{
  "activation": "tanh_gelu",
  "norm": "layernorm",
  "norm_place": "pre",
  "positions": "learned",
  "attn_scale": 0.125,
  "bias": "all",
  "tie_embeddings": true,
  "init": "normal",
  "init_std_qkv": 0.0165,
  "init_std_o": 0.00302,
  "init_std_down": 0.00302,
  "optimizer": "muon_variant",
  "beta1": 0.95,
  "warmup_steps": 200,
  "batch_tokens": [32768, 65536, 98304]
}
MLP neurons of a small language model. Each row is named by its layer, matrix (up: input weights; down: output weights) and neuron, and shows model dimensions 208-303. Each number is 128 + 24 x the weight over its row's rms, rounded and kept within 0 to 255.
After each neuron's rows, "raises" lists the tokens whose logits its output raises most directly, leaving later layers aside.

L11.up660 [134  88  87 127  92 104 114 108 126 122 106 125 114 106 160 119  74 150 161 102 151 142 149 135 134 133 101 136 171 145 124 116 110 152  95 112 159  81 117 133 152  92 144 127 122 105 141 178 152 100 120 152 123 126 127 140 110 128 126 104 170 113 113 151 148 107 152 130 115 125  99 115 125 162 115 131 114 159 118 117 132 150  79 143 177 129 119 153  66 138 151 158 127 107 120 148]
L11.down660 [115 118 134 130 115 131 135 127 133 137 104 101 139 125 112 165 141 103 144 150 163 163 125 124 132 141  94 117 141 136 164  69 106 139 109 130 142 115 130 149 130 137 120 112 144  90 168 144 154 168  86 114  95 119 121 178 128 112 121 137 144 192 111 114  90 177 166 131  86 149 148 109 148 125 144 142 110 162 115  90  95 147 110 186 133 111 121 109 130 142 147 110  87 162 137 153]
raises: "ched", "ching", "tle", "ging", "ising"

L11.up1213 [ 93  83  79 161  70 104  97 102 158 143 139 145 150 118 139 151  99  76 151 109 132 141 172 100 124 118 114 117 130 147 137 140 131 120 133 122 143 151 134 118 123 125 107 113 105 130 131  77 106 135 103 169 154 124 101  67 147 138 124 116 152 127 134 127 121 164  86 103 104 114 125 148 136 151 111 184 147 105 119 122 147 108 138 106 116 177 161 128 155 140 163 116 112 151 128 158]
L11.down1213 [108 115 129 143 135 151 120 147 137  95 182 140  70 100  84 160  97 114 109 108 132 118 147 152 134 136 148 122 168 155 118 114 128  97 140 177 126 134 119 113 107 118  97 138 108  91 152 101  71  88 125 139 146 105 126 133  83 150 135 131 127 135  84 109 121 133 165  98 126 111 171 159 188 135  97 163 138 130 148 146 151 109 138 138 154 145 108 142 151 142 122  81 106  77  99 121]
raises: " singles", " albums", " country", " RCA", " soul"

L11.up1041 [124 112 135 153 143 120 128  85 139 157 153 136 131 122 100 125 142 158 119 116 127 110 124 161 125 130 133 153 157  99 127 127 130 142 140 130 124 122 106  62 109 149 126 148 135 136 138 143 157 173 100 146 142 145 137  70 121 138 100 129 104 163 154 180 136 121 115 105 100 148 133 151 121 102 139 130 139 122 109 100  84 165 110 113 103 109 116 140 169 121 135  98 119 151 119  94]
L11.down1041 [158 133 154 149 138 114 147 163  96 141 119 127 109 143 125 139  92 144 118 107  94 138 136 144 154 112 186 136 130  89 121 111 187 156 167 150 113 153 117 138 170 110  82 143  76  96 166 110 108 152 148 124 136 152 124  95 141 154 108 174 106  93 115 120 145 119 133 118 146 115 119 122 145  94 135 109 120 182 115 126 110 133 153 115 104 139 101 154  95 109 188 106  94 155 138 101]
raises: " \"", " \"[", " “", " (\"", " '"

L11.up187 [ 87 148 106 163 148 135 132 145 139 148  99 181 128 149 107 134 161 161 148 116 104 144 150  61 102 105 136 134 125 152 126  98 110 159 124 119  94 123 179 124 142 107 135  84 146 175 138 108 126 153 111 157 117 110 140 144 154 146 108 113  99 162 124 162  91 143 135 114 158 135 175 127 127 116 137 159 136 157 129  93 105 132 107  97 153 155 114 126  92 105 113 144 144  95  90 125]
L11.down187 [127 108 148 127 133 105 123 132 115 136  84  93 160 125  93 114 166 118 113 136 135 127 139  66 124  72 116 139 120 124 110 119 121 123 127 122 159 151 115 122 191 118 110  96 157 134 143 119  95 103 100 161 108 138 107 105 128  85 112  83 128 157 106 128 152 125 116 122 146 125 115 152 124 108 147 123  80 112 107 117 142 106 166  84 166 153 131 112 135  97 148 113 134 148 110 132]
raises: " retired", " launched", " begun", "edited", "ated"

L11.up1650 [133 154 168 138 124 103 145  94 150 104 104 170 148 108 139 114 139 116 123 165 140 151 104 101 127 114  99 114 121 123 129 167 141 121 127 156 124 113 118 143 137 136 105 152 113 154 148 106 116 116  81 133 146 128 115 102  99 123 111 177 134 132 158 149 146 108 108 125 126 156  92 122 146  98 121 131 140 133 151 112 151 166 144 151 135 174 114  98 107 160 108 122 132 149  88 151]
L11.down1650 [121  80 133 131 134 117 118 152 132 136 131 132 102 146 142 125  97 124  98  89 100 153 121 129 149 125 120 148 101 151 110 162  97 152 159  95 152 148  91 177 161 132 139 123 148 115 130 131 156 113 113 121 155 113  85 103 109  87 137 133 130 127 112 159 163 158 111 146 112 145 134 173 150 123 161  85 122 121 106 145 149 137 145  75 136 143 157 106 123 154 152 140 127 121 133 156]
raises: " occasions", " 2014", " career", " history", " 2014."

L11.up1798 [116 131 139 153 101 158 180 128 184 151 128 154 155 116 131 124 162 164 151 125  62 133  99 127 119 134 123 119 128 102 122  83  97  86 115 128 143 144 146 128 121 152 120 100 179 170 135 103 117 110 121 121 112 135  92 158 149 150 161 170 125 107 151  87 122 119 150 128 154 128 122 137 140 124 146 130 142 124  96 131 111 110 142  94 170 124  80 114 112 126 130 133  80 144 157 144]
L11.down1798 [123 134 145 194 121 207 138  99 148 151 151  98 165 109 138 159  98 151  85 137  64 149 127 158  96 162 147 132 122 109 120 147 116 119 128  91 127 138 140 123 115 166 105 121 149 152 136 118  88 128  90  64  76 160 132 137 151 139 152 135 107 122 160 132  78 110 147  99 143 136 130 116  87 130 138 122 140 146 165 112  92 107  99  81 114 131 136 114 139 139 151 166 123 102 155 144]
raises: "ür", " Ober", "ör", " Hamburg", "gård"

L11.up1644 [157 135 122 106 101 114  84 155 100 187 144 148 129 160 129 135 109 126  96 148 148 152 132 111 112 139 155 129 152 114 107 140 133 112 137 126  90 138 133 125 138 154 122 117 111 138 121 127 105 155 155 111  92 107 128 142 101 107 138 131 161 120 156 172 148  82 144 121  94 123 134 132 114 111 120 124 129 184 127 154 113 172 116 162 147 160 112 172 136  80 135 132 119 178 120 133]
L11.down1644 [123 134  87 139 119 130 105 116 145  87 127 145 143 159 130 126 158 118  89  80 132 170 140 160 139 138  87 105  74 133 142  99 118 121 195 134 133 140 122  86 110 123 157  83 112 142  97  82 114 145 126 133 146 141 154 149 127 135  89 129  96 154 146  82 129 140 147 139 129 138 115 129 125 113 144 121 111 134 146 120 109 147 103 171 123 154 148 134 113 123 138 129 167 112 158 138]
raises: "its", "hel", "she", "him", "it"

L6.up1128 [141 152 146 115 125 126 145  97  91 113 106 136 124 109 139 157 134 111 135  78 107 131 149 144 175  91 128 144 137  94 158  86 136 113 109 172 128  85 146 151  91 144 129 138 113 102  99 143 142 190 162  95 179 134 105  74 106  80 134 117 108 136 125 102 113 130 173 181 149 123 128 120 163 137 188  90 122 130 119 103 110 141 134 125 128 167 110 136 118 139 160 163 181 106 106 142]
L6.down1128 [ 96  97 107 121 138 118 121 114 121 123  92 132 152 168 140 141 136 143  90 137 117 106  90 132 130 160 159 114 130  62 172 155 141 127  95 138 122 145 125  68 105 185 156 134 163 140 124 106 145 124 169 107 147 148 112 141 138 103 149 142 131 122 114 126 140 137 161 130 114 117 123 110 163 123 118 128 152 103 134 118 121 111  68 127 102 158 111 132 125 139 188 140 116  97 155 125]
raises: " however", " However", " Some", " Additionally", "\n"

L11.up1122 [142 162  94 107 130 167 134  89 125 152 135 133 118 129 128 133 155 157 102 100  70 156 152 155 101 136  89  95 125  79 156 110 142 138 161 129 107 142 144  85 130 131 114 116 108 135 125 126 145 147 117 135 160 128 162 122 130 115 156 149  85 134 111 186 116 127 123 144 103 183 135 128 129 129 204 127  95 133 124 104 103 129 146 127 115 108 124 134 137 139 110 124  75 111 122 127]
L11.down1122 [164 143 103 124 138 111 130 102 113 144 106 124 140 157  99 110 133 159 115 142  77 117 128 158 125 128 109 147 124 103 127 123 196 146 204 133 128 131  90 155 174 144 120 107 161  89 130  90 151 149 157 145 150 119 122 140 145 161  90 127 162 109 123 159  99 130 124 109 102 177  92 165 107 119 139 121 120 121 156 116 100 112  99 134 126 109 135 133 105 125 161  88 118 131 202 123]
raises: " something", " what", " safe", " everything", " \"["

L11.up835 [115 134 160 126 153 131 148 135 142  47  96 175 155 126 135 155 118 116 109 149 123  98 137 107 133 147 128  97 144 129  82 124 140 107 120 155 104 140 102 122 153 151 163 122 155 140 132 143 147 174 130 104 131 106  84 126  73  86 125 118 109 103 120 123 122 140 125 138 152 109 117 121  73 135 143 141 127 136 158 135  90 149 105 131 168 163 163 116 145 149 150 131 147 127 145 135]
L11.down835 [113 161 109 125 156  98 163 134 116 114 140 165 116 115 165 127 103 119 133 168 107 124 124 137 114 114 164 165 159 150 108  85 139 118 138 140 118 101 106 131 119  87 124 109 131  72 122  88 158 152 101 120 113 114 151  78 154  96 161 143 105 143 126 126 129 147 106 118 122  98 132 126  87 152 118 149 185 101 135 107 152 113 145 185 116 134  98 121 115 183 170 148 133 131 140 150]
raises: ".", ".\"", "1.", " 2003.", " 2008."

L11.up399 [131  88 142 131  99 148 129 151 132 137 132 108 135 183 127 140 108 119 121 119 160 110  53 123 119  98 134 171 152 112 154 136 100 146 124 119 138 116 140 133 182 127 147  97 148 126 129 156 169 138 165 113 150 126 117 141 131 137 104  94 108 164 116 108 125 120 172 135  93 164 114 163 124 160 139 131  79 123 139 116 158 143  89 120 159  88 115 123 126 158 134 130 116 144 117 122]
L11.down399 [127 115 155 145 112 148 136 141 124 113 149  66 139 129 144 126 106 147 142 100 148 132  95 126 135 122 142 168 154 145 117 128 136 128 115 101 144 165 152 119 114 166 111 118 145 126 109 155 130 150  95 158 140 120 151 129 141 140 144 121 116 179 108 137 124 152 141  95  97 126 138 118 146 148 135 104 115 134 103 123 119 136  90 141 151 124 113 127 114 151 100 153 104 146 127 130]
raises: " lined", " covered", " made", " white", " black"

L11.up959 [ 91  73 119 169 170 115 114 158 153 133 144 145 105 135 168 144 157 125 141 122 127 134 133 159 118 171 155 113 151 144 126 116 100 145 144 126 148 144 165 138 121 115 149 119 126 126 153 123 126 167 112 103 115 134 158 150 143  91  84 115 131 182  88 113 103 135 122 121 130 122 156 193 166 165 137 119 160 168 107 139 130 178 166 127 132 154 137 160 139 125  87 138 131  93  89 143]
L11.down959 [110 113 140 145 118 129 125 103 131 175 114 152 124 133 204 162 125  95 159 117 158  84 121 138  94 166 143 134 132 146 152 100 129 101 132 115  85 171 122 136 147 119 167 116 112 145 139 125 139 160 141 142 145 131 118 117 140 108 133 111 116 188 106 124 127 155 108 122 133 131 125 120 165 109 119 123 146 113 109 104  99 155 153 132 128 138 146 115 126 109 108 129 132 118 121 129]
raises: " serving", " forming", " joining", " appearing", " entering"

L11.up471 [121 128 151 136 143  78 141 120 151 185 147 109  78 122 157 153 172 124 122 122 110  97 107 164 112 110 170 131 127 135 125 161 138 132 133 120 170 120 137 142 120  90 140 153 122  93 152  92 131 117 104  85 113 142 119 121 115 125 123  99 136 119 173 108 124 155 119 159 112  97 118 134 135 103 160 118 127  97 148 158 134 111 102 125 146 122 125 154 131 151 160 102 155 125 119 171]
L11.down471 [206 108  83 139 158 151 109 152 123 159 154 158  57 142 156 156 141 149 115 166 138 153 158 155 109 125  95 106 114  99  70 104 128 145 145 132 115 111 144  89 197 114 125 195 144 119 136 159 126 175 129 108 172 147 131  69 112 117 111 111 118 177 123 117 138 156 110 131 118 109 139 158 155 127 157 136 142 128 129 153 102 128 130 149 143 164 137 133 126 128 108  97 119 127 159 132]
raises: "ier", "ies", "ato", "ette", "ie"